{"tie_embeddings": false, "lr": 0.000684, "lr_mult_qkv": 0.5, "schedule": "wsd", "decay_shape": "linear", "seq_len": 1024, "steps": 9906, "dataset": "wikipedia_en"}
MLP neurons of a small language model. Each row is named by its layer, matrix (up: input weights) and neuron, and shows model dimensions 96-223. Each number is 128 + 32 x the weight over its row's rms, rounded and kept within 0 to 255. Numbers have three digits each.
After each neuron's rows, "fires on" lists the tokens most often at its 100 highest values on Wikipedia text that the model never trained on; "fires after" lists the tokens most often just before its 100 highest values on Wikipedia text that the model never trained on.

L5.up1488:190148165130184149147059106198148164105096117141142105100064160105154085126052172129125096094086070079125092100135160109136104103120154159109150142122048121116167122102146117110098144172074103122124045154148086151157162111177131139086163160132163101143133102125131160156121113135109127108148182132105158112174142132091097137113107130150158174144151102137128114160107178150136098108124
fires on: "5", "8", "-", "2", "9", "4"
fires after: "-", "8", "5", "7", "4", "1"

L8.up699:125186139171189164119147056150195128124122127094167127100118168132054099165116182154111116108133110144134122193154092076129108102123124159140193100136057084108137099157161099167118152126079113139144153130143098124084157145138118118171109205117116116147179116081081114122098099139123171152108178086132202124097070166094079100103172089174103170047117096160077146141113122158145121066099
fires on: " a", " is", " was", " an", " ("
fires after: ")", " was", ",", " is", " a"

L8.up831:160158185085090237097158106194158202125117143114114133137086099115159097134150199101157161067103105128086104134085166141106134080115140145095098147126091164131160119139133125098117128116122174101096163159165106192136121100116107135132151120106139087098136152163122135120131071094107103144152134111109175116125101080084126174106124112154141122103108132145152121167117110188178104156142
fires on: "\n", " |", " of", "1", ",", "2"
fires after: " |", "0", "1", "2", "3", " —"

L8.up1266:136110123115139136125175115130179159154135111087106159129143154092135139080137135089136186154147155117137084088126094093125157121146075124119132132159158102100141132137118129067086052100112208144134131104159123125165131146117094142129083071090098153135095111157134085142102132144137182158088173090168180066128103173116115136138121150173157092128143106132155167182089121167140137109110
fires on: "9", "1", "0", "8", "2", " "
fires after: "9", "0", "1"

L5.up1055:086142118176101157089113103195119064118103133123133096065156169075115105115102109099149098141155159081210125144103157138131091143138136072197143127154104131116151109182129081126126138170149149169126109089101122118173116126121108135118161189096156122114118150131151175183108128132130119112145137136136163050181107108112067146203098115142200108158124127125161119147094148070178132119166
fires on: " ", "9", "1", "2", "8", "0"
fires after: " in", "1", " ", "9", "0", "2"

L8.up56:135136180112136126140206162189157134191100132097065207144155115133066118124124115107128180143093086095115120136127134076128144082106102121166127151089151142116185181127150125097151165146039244055128158137136125195175096110114143065151150117165121110162067177144172096107059108100119123103089102114172121132110156072064127106106152115159110125123097127108121132146077121139117145154132
fires on: "1", "2", " ", "8", "3", "6"
fires after: " ", "1", "2"

L5.up1650:131128101198130102106074126166152174101092067153131140081104133136125073077147174154158144104177174108139136122104114092124106093133126164138146113160080153138106131151151137142178128120151167089134059110115069075115098155119124130146131138112087092131088138063150144160168153129099131100133130160176158063161161111121067150100157173165179167184137133132138168062045156115114168104177
fires on: "B", "H"
fires after: "\n", " \"", " (", "-"

L5.up1788:124122138116127123138067117145146127141113144101092103147138125085109058102148153127084171124099187136155115101072161076071172192120035216122180142125095099131155139120118100125165130125147165096200131161138140088179118074098135077151126099069155126132158137105113109140067138197177162113116125109160130070145087119166123089102214163141130076114122113106175115140148179186097133128129
fires on: " |"
fires after: " ", "3", "2", "1", "4", "6"

L5.up1482:104086155090125147127098060112136104134134127108083105131130171123095093136143155093134176110146158067165127138073125064138163230128148205111171112152127116127152153153116103149160138147128140098163142129168115181154170133072070109110137079119143122127124123082135098148136139167153083101148109089140192081188111130150100114108162147140166122154095121118175111156093171144144143125185
fires on: " |"
fires after: " ", "6", "3", "2", "1", "8"

L5.up1655:105063122159123129072115115149115087140148080058198110047152113171098132078129192156129122087079168107093127137208104127129138127125077135152149091130071179106179111127114138110115132131156066136195108086155108099074108178134140108129116160064137152151107063172190133115145111125110099162128085133148092121172130116148128096129102100139152063166178183121131216160135148089111178065131
fires on: "1", "0", "8", "2", "9", ","
fires after: " ", "2", "1", " .", ","

L8.up1264:167187107139128177105112105165132119109163131131162094123121184181127161179076149120141140118112113158093112166103090154150122130105149121067134122139124123126170145121122074087149104090143120135128129124126006155139175157136125138115171091140143082169195099106110141171208184167173092115157127062119161161130113130092176141101116115185175093139157116171091114181146076071143114065160
fires on: "5", "6", "1", "8", "4", "2"
fires after: "1", "0", "2", "9", "7", "8"

L8.up401:154144088135114158101143081108065158104116171090138095132140106170139094080132115080145135066107136097156166145154120095113147091096126112118148102099114137153114174109162161165096095092139133129101127130127150151175049140134116071119127126096100123140131108178148095090153116112079184151120132122116114161119149147107092144125107107147069169109142137153138119089095075168080123133140
fires on: "\n"
fires after: " |"

L5.up1186:116071128157129121090078148177151106150108110044147041112139093152117073080103157130132151160130124094177125109124130148146147130102095148174080114150121049102143163124156123134141127135142125121221106142119158135143094095091130118129098146126138180125115127134114118129160102100117125128111109140155145061095113119158089070124179149154105163108143143124176126100133173193117091102154
fires on: "-", " |", "0", "|", "\n"
fires after: "\n", " "

L8.up1675:131122184136106137116142168116124073176119128057164108135132131169159174071142167160149124068104161120089156095118076133146158143136121166121121187120162151130121164119155127129118157119083081108149103098122109135106081143127099116179101110147122135085133142106100168117171182100119157131147124135105175049100154083118125182210175155172097107187130168154187150131069168172120121120127
fires on: "\n", " ", "–", "1", "|"
fires after: " |", " ", ";", "\n", "1"

L8.up1147:125115189166123157097159147132155106160068122125087133152108083126117158127087103137108138160151123077096144112127069133102133134149122109170124151108052157206142097177121112141142154193102130104129163158179106132137167112149123121099118109136100151125154141086108086100110109109085161132112105042117127142125170095099158129110147127170194123136135120134135144157071151115144172079136
fires on: "8", "7", "9", "5", "6"
fires after: "1", " "

L8.up312:091131137123130094072128126152121153215092072072057160097161110149123146118155180168076215120145142094103118180121111102096117142120099144158146134082116186081162125134139070153107128087127157069110112116120148121154088123101151079113111130117121099125143135157170106107057105094118135135054147116187177099111142062110141097124150153142144166128147085134140210120053136111128142129137
fires on: "1", "0", "2", "6", "5", "4"
fires after: "1", " ", "2", "3"

L5.up726:110154118131129142064066113143151117160103134075158085150131162093114087110178149119124138108190170099055119141114112131149119155135166156130120166112167113125088129070138126161081106159151151070131099147119149111117173145114141149173104170110185081211153150154132120155113211113079081128098058140104177099155097137109136193182153158157118089132135126126190125132126171163125117101123
fires on: "th", "st", "h", " m", "m", "w"
fires after: "1", " (", "0", "6", "5"

L5.up1576:097152157192139141126053108150093121122151166110097106106120111086071128096124109101177176086064171085147147163148139067123126100126119125108152131108143176117171178113143134139169113094085124144128153119172183122129141087144200108113066106109118116149121108122127140137159123189125205205135093205086119139171137137127076147090173130143139081135172159120126134162084107136246132113165
fires on: " and", "\n", ",", ").", " as", " however"
fires after: ",", "."

L5.up766:151117117133164121166128118168107140105095106167137121137124131049174116112163150109117130122147156132194158103092058187140127103156120174133171151116141077123130078119117135170092120129103151084137092110140116109144113118151140158126110126105114168138214106116141147091170125123081098152181140129185157090168117100156090138083172113146105126119162129137193141121142164200127157133157
fires on: "===", "====", "-", " "
fires after: "\n", "==", " non", "==="

L5.up934:150159129131163100139129174147109071147093102079121072123137141164147111069027120154116155132135137117156144110156085126139145126134094111112144113084145124116147065114116083114163149122110086114212088142105099130189146106099144093166090126096187109153140140096152173136100152105123167151134098107161115053149146126059143118114156127124136133104134125134167123176109114157112095099099
fires on: "|", " |", ",", "s", "The"
fires after: "\n", " Party", "'", " "

L8.up389:063167079134135089150082092119129097144136135098125073095097170105133120089128160135102141149187078143174133140114112102126155116118069146074182088134084159150162124138069097145132166097134116106172107172152120145144124118112145107164126098128174120149098124126111134147118121119163189108139179148085155123113157134077067108150119089132141105107157076255168131156062104139158138084113
fires on: "-", "|", " |", ",", ".,", " –"
fires after: "\n", "ella"

L5.up899:155140128136126172072132123158154082137074065132080121144122088137103072071143115110137165082218161131223130128202114132111117155123143115095095059086104131117132139117171148130152125114142110059192127111125126108118135129117144145126136126082108123143120145110124120159133118150098140129105136127135109083146133152120104156102106137135180164120184150106146101168113227115127170133120
fires on: "\n", " ", "P", " as", " |", " m"
fires after: "\n", " (", " |", " ", " known"

L8.up1140:154171145173151158116105100123013122133136153131100143139138163168092118146110155132088172090088130138109101115099181161147127136081163153095156165117180151107154120146102115076180168142175121150105110110127117132151154153193141096083188092095211099159130098101145152123193171142218118101134100117083146143139095141088148131077176085182132109167126139131051104148086084104143095085148
fires on: "7", "6", "4", "2", "1", "0"
fires after: "0", "2", "1", "3", "6"

L5.up1624:074163147149110133101143062114099145118127164132139109115124155082101167115117151107131183118164140102129107181133161126106112125111108199088173132089061125124185139131098118062093133087116140122159104112119170118147189111178110153163091134125167168133152192141114126155108142194134172120138162157178113129177104109099114141170130127160166094132133139135153070177101112135167112081123
fires on: "–", "9", "0", "6", " |"
fires after: "9", "–", "6", "7", "0", "8"

L5.up1668:157173153193152154110164114117107169184095115102135132174084144111080140108131143152131169063133083137131100143102138078107133048139123132092226142113125135142103123121125132085069098127092145091193144125171149179176116111182092092117122147158144098160191171140168103128074118138130109131085122127160152098204159119075144132140178147142132095144150117113161071154121125185133120132125
fires on: "2", "\n", " ", "1", "0"
fires after: "0", "2", "1", " May", " ", "9"

L5.up434:140143165079139115121179066148178125171107180100142082115122191135033110148131128166120158170180126121093133159133113116142130178143176128085174119120105071114080081127116075098147131136147171092116113168115124131106145045102156167201132114150140105138178131144137094145128178194160137117128103160131172090172111127130123151188168130128156038110108119132084104152086183142136067123107
fires on: "–", " |", "th", " of", " and"
fires after: "4", "0", "6", "1", "2", "8"

L5.up152:141126078145189123133151169125164137128130162091115145107098098123130069060084175132101156170147150122185115135082148108109135112083115098161070173144141093129157106178116121110179149092114128094126152118118105167144138105156108107128127139097101156117181123130141150188081133108128129153093134101146162073119080163160108086122165081122151127140157189124169195177140149140095190110121
fires on: "-", "R", "a", " "
fires after: " Al", "-"

L8.up584:190137085067155131111110087161130184147157133093138163155076129105135118129120183164137084126152134048104054087151194110171152178116146124079093074158096131110115141184149062103096170151153113166167133112138106190201115137181139144084159151155170154118094105155127157101130125153131165162186111115123085100169110122108185172182159135160143098156130162114151149155112092124155106065120
fires on: "0", "4", "5", "6", "2"
fires after: "1", "4", "2", "-", "3", "0"

L5.up260:131101153107133129099114121166079105166136133101091142139105123097130128088173128139110146101212130098167089138128120147147126136145148131134157154173131085122149104158122137069125135144104078110118118108086150146175133144110212133148076174131144161156187181123177173097103103153151129107124106122133110089155032116158050085193202131165132088117130090128210115111132101163055127133122
fires on: " ", "-", " his"
fires after: "\n", "-"

L8.up340:136138154122148117090093120157153156108084138114100100182142153149179152108111149148065159125137115184198059100132116178177155146114077094109132034156085131033145126141125085131096152136117148079123198093101131145101167152164095107146125145109167140164174097110134101203138107192094151136064112118074172086104161111090091119112157106127161113132129200147112132102116087078128138157140
fires on: "3", "5", "4", "7"
fires after: " ", "1", "9", "-"

L5.up1018:109163121115136133058097156084088119116164093116143097094124084132106094099156135144109144134109143107132107075167075153094160140105117182121109143132083114139146152103124159163115139109070141122142105104149164125135110184192099114100189109089162128108174065159117149124159115149168103151152128118070136085143084134179077113127153104141155136178192085109157177119130108124148158119160
fires on: "6", "8", "7", "2", "4", "9"
fires after: " ", "\n", " (", "1"

L5.up104:137171107156125170119139101136119161121123158146117063123143186078093087161114143117106119155144121139171105160162153126076086102092176142125104120086141119122095118109121134137129146219136128118117108151098135089092158143149103147148210092126178148164114097108116068115139197125132109126148116109103206103129125126043153224109166105147124146115113120129141103102164090114076122111109
fires on: " km", "th", "}", " cm", " mi", "g"
fires after: "0", "2", "4", "5", "1"

L5.up1245:086140175175113108047124093155159090162143145147132101120084068093085080134106161122115144147090121125158116148142096104100144141099088143113144122155106122109125101139117118106164139112130126108200126116130148151207107122164085161161113130123188114155150136148102159113098124152162132138170166164139159083173150131087103075117153150167119087124125158126108113144062099196083137141159
fires on: "1", "2", "0", "9", "K"
fires after: "\n", "1", "2", "9", "0"

L5.up685:097129173135136176097228046124087118143124191093118050094185139106090132134125125155161155098152185130145098163080149149061150170147132164074162133119134103100095119133128151093119118134158147098122125133097113108081172143106111150133162106104201173163093136098132061118134158131134139119123142122116165141120179134072099183156123124154182081114124152160108108130151116068125102138147
fires on: ",", "–", " |", " km", "°"
fires after: "0", "2", "4", "3", "7", "5"

L5.up1012:131070118119168128155063094168158114108126176109092083135109069065156098083099158171079136132168139092153100052093125124167142111150110126173133113154129097109185102144144125110139137119107126105181140146084153142127130057089128123103146170155122155067136069145128187105119124098085155148161116059127120076091060121197106103086159142163161133090086113113144102138145134164055154099106
fires on: "-"
fires after: " Al", "Al", " al", " semi"

L5.up678:104111088142135127104176076115127145141111155115128105130152156087128094125129164154128165130188120168087069158083143134142159133106130108122151168126151099121094137132123116151051149112121055106121095125112137127073127117182058152125107116126162128171121170113126127157138171127138202136186167140068176093196100130104131142190155155128126120062160142123188078087144153090073070143129
fires on: " |", ":", ")"
fires after: "0", "7", "3", "2", "1", "6"

L8.up1372:168118071148127160098139120050114142163114072054099117119165153147070132147148162134128114067152142096103121132140161129148138183096092147135110117165078151143134078184090115180110111111165079132161162125100109157102133162142089140153107128156149140149167116072122145162126136149128144130127123174113150071158145147076130107119173147175179140162087164169127115089160094130114097106155
fires on: "6", "–", "4", "0", "2", "7"
fires after: "–", " ", "6", "-", "1", "3"

L5.up1749:157184125176180133116108153098105133141090053078111129125084188139097124074124130178139123173095120127078131102087048096167129102139146140106094121122109097124185110153143104114115106144075127063207165082121132155207134155155120138170120191152063069173166104123101071123099155122158121131195121161130175095174078123118138062191163140139149117153110161139212161180143160119110128133169
fires on: " ", "0", "2", "1"
fires after: "-", "|", " ", "2", "1", "–"

L5.up363:134140098149116142108139078128098161103155161132122186138181116139108105060120103125159165110138082127143128110165083158119131099139150131158107110060122101137112161136128102119122107131116150126193091177125129155061120085145149091165164115088100130105139175107155131136151194112110119203159106062158140127099139072134099189116137186167083177098186160131132121093064155149165148116094
fires on: " |", " %", " Result"
fires after: " |", " Votes", " %", " ", " Result", " Date"

L8.up983:149125141144138125098087052085153108160177132137141189096121170146142078088084154115109153134125125105142140134118149133152046109141146149122128108103173124110117126087111079106129099125117130151196058101113126157082119133181113149166157150081151124141130191131111113128123150097216111178064076124147170066170115117146099122049146115147152062147174173124061091144119106129072124118173
fires on: "\n"
fires after: "\n", "==", "===", " =="

L8.up1269:127173134157130108089130120157115116169117090078129090119097139082160120045092110144074183147135138159134137141106095101133167077127143107152067092146148153122177129099138131152146091095121170059186120128158105086172128086161116103152133154148221112152125153119150096151120116121147201078131133123076143096152123120116120173181082125144127123130199153111176079148098108138145149122128
fires on: "-", " |", "|", "\n", " "
fires after: "\n", "3", " "

L8.up908:143115170152118150108197125098163158149114156098120127089145071123103116132141132158143106155145105147140100112136188144100103162124130103159123148097103178137110161193113070102114156161117136124121134134098126168146116139093165173117071132144144088123158171142152114148118091125060142071050077128146169078136137049087163135080133092167157091181150105146118214126125149082145104143137
fires on: ",", "6", "5", "1", "4"
fires after: "1", " ", "3", "2", "6", "5"

L8.up913:143150169123208161067157125122160074156121102078145141092067100098125133128140145090093151141103134115178080084116154140124124129108122166173069132131166082075114130094160055116133068152117118089143134117105122147170112144127149162125164064096181049163195063137112108146117110119078097117093154141181178112153118101167149138099132119141151164174215144105167149111099112145090156105148
fires on: "2", "1", "3", "4", "5", "0"
fires after: " ", "\n", "3", "2", "1", "5"

L5.up885:103123112066134129125094153126098074153155082148127087121144092124097122074131118162103111128148088125182082172164088032138112091140124182125161049089105168121162091136152107160134098109065127117150114119163174095152171116138184186175117115146069155080109130150134129128110182165110133160118096157142091120189163138161103104133148170161066088161140135131174107148065100138111137146109
fires on: "3", "0", "2", "1", "5", "4"
fires after: "′", "°", "3", ","

L8.up1565:077165157123129175129095120129088079163132135130144118078079114146135109121112181114137140107102131155115087140141159137127139155098145165092142155113120120072177123123136126165198111131094029123102141135132048169122106131112202094087089126162180090131175110069139209117152093173212140117146150131105139074129159087081112182066142127176162127152113138196161097129137132147191074100137
fires on: "3", "|", "4", "5", "2", " |"
fires after: " ", "\n", "1", "2", "3", " FW"

L8.up1132:106111061147096119125093139086091133125106148131093113096098174146158100098132131112122147110101103149137136162113122162159140075138130112117101094139133121130154167144116066146159144114072094124236110192102122095191132095216111100160136108151142123125141163120154131146093158081160155162146084126143164135111074106132100133151129144142098137159142102146188129187108129167125152094117
fires on: " |", "|", "\n", ":"
fires after: "\n", " ", " Party", "."

L5.up1473:130092110134131102086106154137129092106123068087094063120138109164110111130173130128131174097093111146197107179225155076115165061112075157127155100129096168127170161101148092111101102127097147165158101110101145075126098148192127135123107083137136134109186152153168071109104190191129183196113111125152100106157120123125101099133143130121095100144168179132145127117064123149128122152160
fires on: " a", " |", " as", "4", "1"
fires after: ",", " %", "."

L5.up501:105111090129124127117096131108088157114147088146148099133145162088122151131131124096136156132113095159167095182183156125190147105126115157100182135128125092117162058073121087138108106147090097136133133133039083089143133133214130147173091131148161182118104191156162106151095188180108180148150142194144071168235109112114085116173153138134101052118160098141128119150067083163092116144124
fires on: " ", "1", "4", "0", "2", "7"
fires after: ",", "."

L5.up522:134101122113128180160142056122134175168118163104118120146147122114059136091100152146138137072130142070159098167102109138108127144111177133092191143095143084098097054193152057125153135191114151079125117149121123180147148053105138163143183171062198100129109133145136141120150111139163138132089098165092200122178137116059162175173214143147142062111153180151142079090146151112085155099098
fires on: "s", "th", " century", "ing", " and"
fires after: "0", "'", "th", "1", "2", "-"

L8.up151:126153113139121146097170154103166108168107121100060124136138120178120097104091130142145149132184153166164100191118085163161098188106143140118134168138151154151161103125096053087163162148168172118156116098124144171135101139151154129138185167111109125100159171158125054135091100152127230125145118067116125114102119130092135099151122102157153089113133161119123102169054171086149133107171
fires on: "9", "8", "7", "6", "5", "0"
fires after: "9", "0", "8"

L5.up1161:121169075140143123080082164098171166108121133105064020166102088151114086094114153130119127160087157139165090060107175139147099082109059146130093135161073195122157133090133110149090126124143110108161145130094028146164148150184101137106171102097122091126160090146150130138056171152112146142107139097116162101152107155167128079154134132128098126145130143119090176181089099140126134098102
fires on: "3", "d", "2", "4", "b", "5"
fires after: "-", "–", "/", " ("

L8.up143:123151085151142115092092123143197135143142092051099073126018182119149147125149159136164158191166133061124118153118135125107142180115117121143093117150060135110166107122125063137167147133118150062136069097123110152168145134177114155154105120201127129086135122084089160146062063155113195133166132109155137090181141096104105101224143133176091102137136096189111138148143160190128132177104
fires on: "0", "7", "6", "8", "5"
fires after: "9", "8", "2", "1", "7", "0"

L5.up350:120228119145135135063109161150128114137143157129134112126053115162136096137104160099124155137106140129143093146175144099125131080106039114153184115116141168128136115145117167073093128163147112137137169123105172092184162153176073097108109129103089113131158106172202080150150186138115142119122172101117132047148115124148105188111124150148121137123183125126173101156107093111174139025133
fires on: "7", "2", "6", "9", "4", "8"
fires after: ".", "2", "9", "7", "6", "4"

L8.up814:196088168102182157105171120145165137117173131059094166078126119139103108153124114114110129135135115149131137134089149171133091123101152112207136169082117158148121125155115083136083136138096084094143176128132179147160100119097130103121091108106097104163137140117118054112116085121072112123114114075172061111122094069082115101122131107182178153128077180141134146155104135141177113118132
fires on: "0", "1", "2", "8", "6", "5"
fires after: "2", " ", "1", "0", "3"

L8.up1:127130082153167124095094094134144160111135055120137199120098101162121110148134143119097131149073147060173096088113157181089083076114126139157142183083115145122129108122171100130156111124116162138159049144063133151110199132210104159133097134094111117049121148079170104132136103135173079172075136139102158124130149161173111105124109155157173154139161148106118207203103162099145091096181
fires on: "\n"
fires after: "==", " ==", " ===", "==="

L8.up1368:171128090116106131120152086146132096118119144111112141145084140161141146083040096111177100114126160094166145178082150146125153134106142124122164149130139158095095144131165122107193132092185153110158098186072155130157090105119118105133132096188125121065113222122136116125085105091110164160126091176133062192062168091135094178119123128149097088119167131096101120101097114115126149095147
fires on: "\n", " (", " \""
fires after: ".", ":"

L5.up881:113107118186090134105129139164150132160095125123124105107138151153198101118082125149131154167127083114159126094123071100147131124122162100139113131158120113114123147168128106082151139114090107137162090094109120159196097164161163093152137194166150180121186138119181178087077095150101148145120102142163137051156052114142139100102144135140170084161156126142126178100047105106094149126147
fires on: "0", "2", "1", "9"
fires after: " ", "2", "1"

L5.up564:116124187133139153079097088118119091178141116158133096110096129101122046092130200150131159100120154092118137147091108105136145178126151145087152160094101087119168154195165064129142126137064095169150140134162144124184216107137131130121084101098131115166117135138132144129170091111144100135157122167142171063196137120138159160093156107151174097069135157143180096134081116139110157130174
fires on: ".", " |", ":"
fires after: "3", "1", "2", "4", "5"

L5.up535:154169109058123150175104143201098097106124160157127149096092147177124135110063120120089125111122044118163097162178158132104135135093123161084147093071103153128098119171203111131116109158083138124147040170144060148172127149183140074083210096106160171110143174107130190103162175167114139145126133204160118100166146128091159134082082137138117134105086142147126128139130111121108060146141
fires on: "0", "}", " US", "7", ")"
fires after: "0", "2", " mi", "7", "1"

L5.up15:110116116166129184144151078141061131097112130120175137051102188099088100164130122126100134131130132110118122172104153139110095171064179170105134151143149138116091144180111070164066182159123143127151123105115146112154163170120114115163168137114159084091132124126125127148176094079111087152165165178130180122144152106125149191130143122157118121153168153121120095122146125067124103154139
fires on: "1", "0", "3", "5", "7", "2"
fires after: "0", "1", "2", "5", "3", "8"

L5.up1166:173177123184150110082138156161152153140067150077076047134146162130112076162082149131137077195122166112170115124057136176148119123118087116164133097118134119104096110134127135109117120156112125092169156138147155151223143137136131134122072141071086113156134159151194126175059111127149155099092109105152117041167078120109087071139133124173130135144138113120186132186083139148096136103120
fires on: "-", "2", "6", " (", "9"
fires after: "\n", "–", " ", "1"

L8.up1268:156093114175153160152114143092126124161103119075154106131083191119176097107146141149156133132135143145139108154114143116097149140097091193103178148121089114146132075145120126113127115138165047082181137193202118182152100097119136049147115095066071125108179218087148136132096089162147171225162224071160158170087090114072162149071110097123125143101124099151125134202095081102159108123135
fires on: " a", " |"
fires after: " ", " as", " was"

L5.up929:109174127148160139135130104154112123157113125116104129167146113097061148134067111157099136126114125167099071109118111109167125093098032141120161137143136091125157114115132127073165164153094160068137127126134150103135169131195085148138118179074153184132140130077123099112064167165130206139148204101120132092102092148144097128152168114146135152138123064115136105175071078158112124097141
fires on: " ", "1", "9", "0", "2", "8"
fires after: "1", ",", " ", "9", "2", "0"

L5.up769:175129050140143153135102129175117144078104109107125190195097122152136153134082121135103137101151149027120063069117177133128095127123084098154106122111106095149137110099126118137121120145132162094182081118122110141148149193146083082138165125177129135102168155106122090118097110113105123137149102164164114144159126107164149091133140095150121192150158156117164157112164080133129112145107
fires on: "1", "2", "3", "4", "R", "6"
fires after: "-", " ", "–", "3"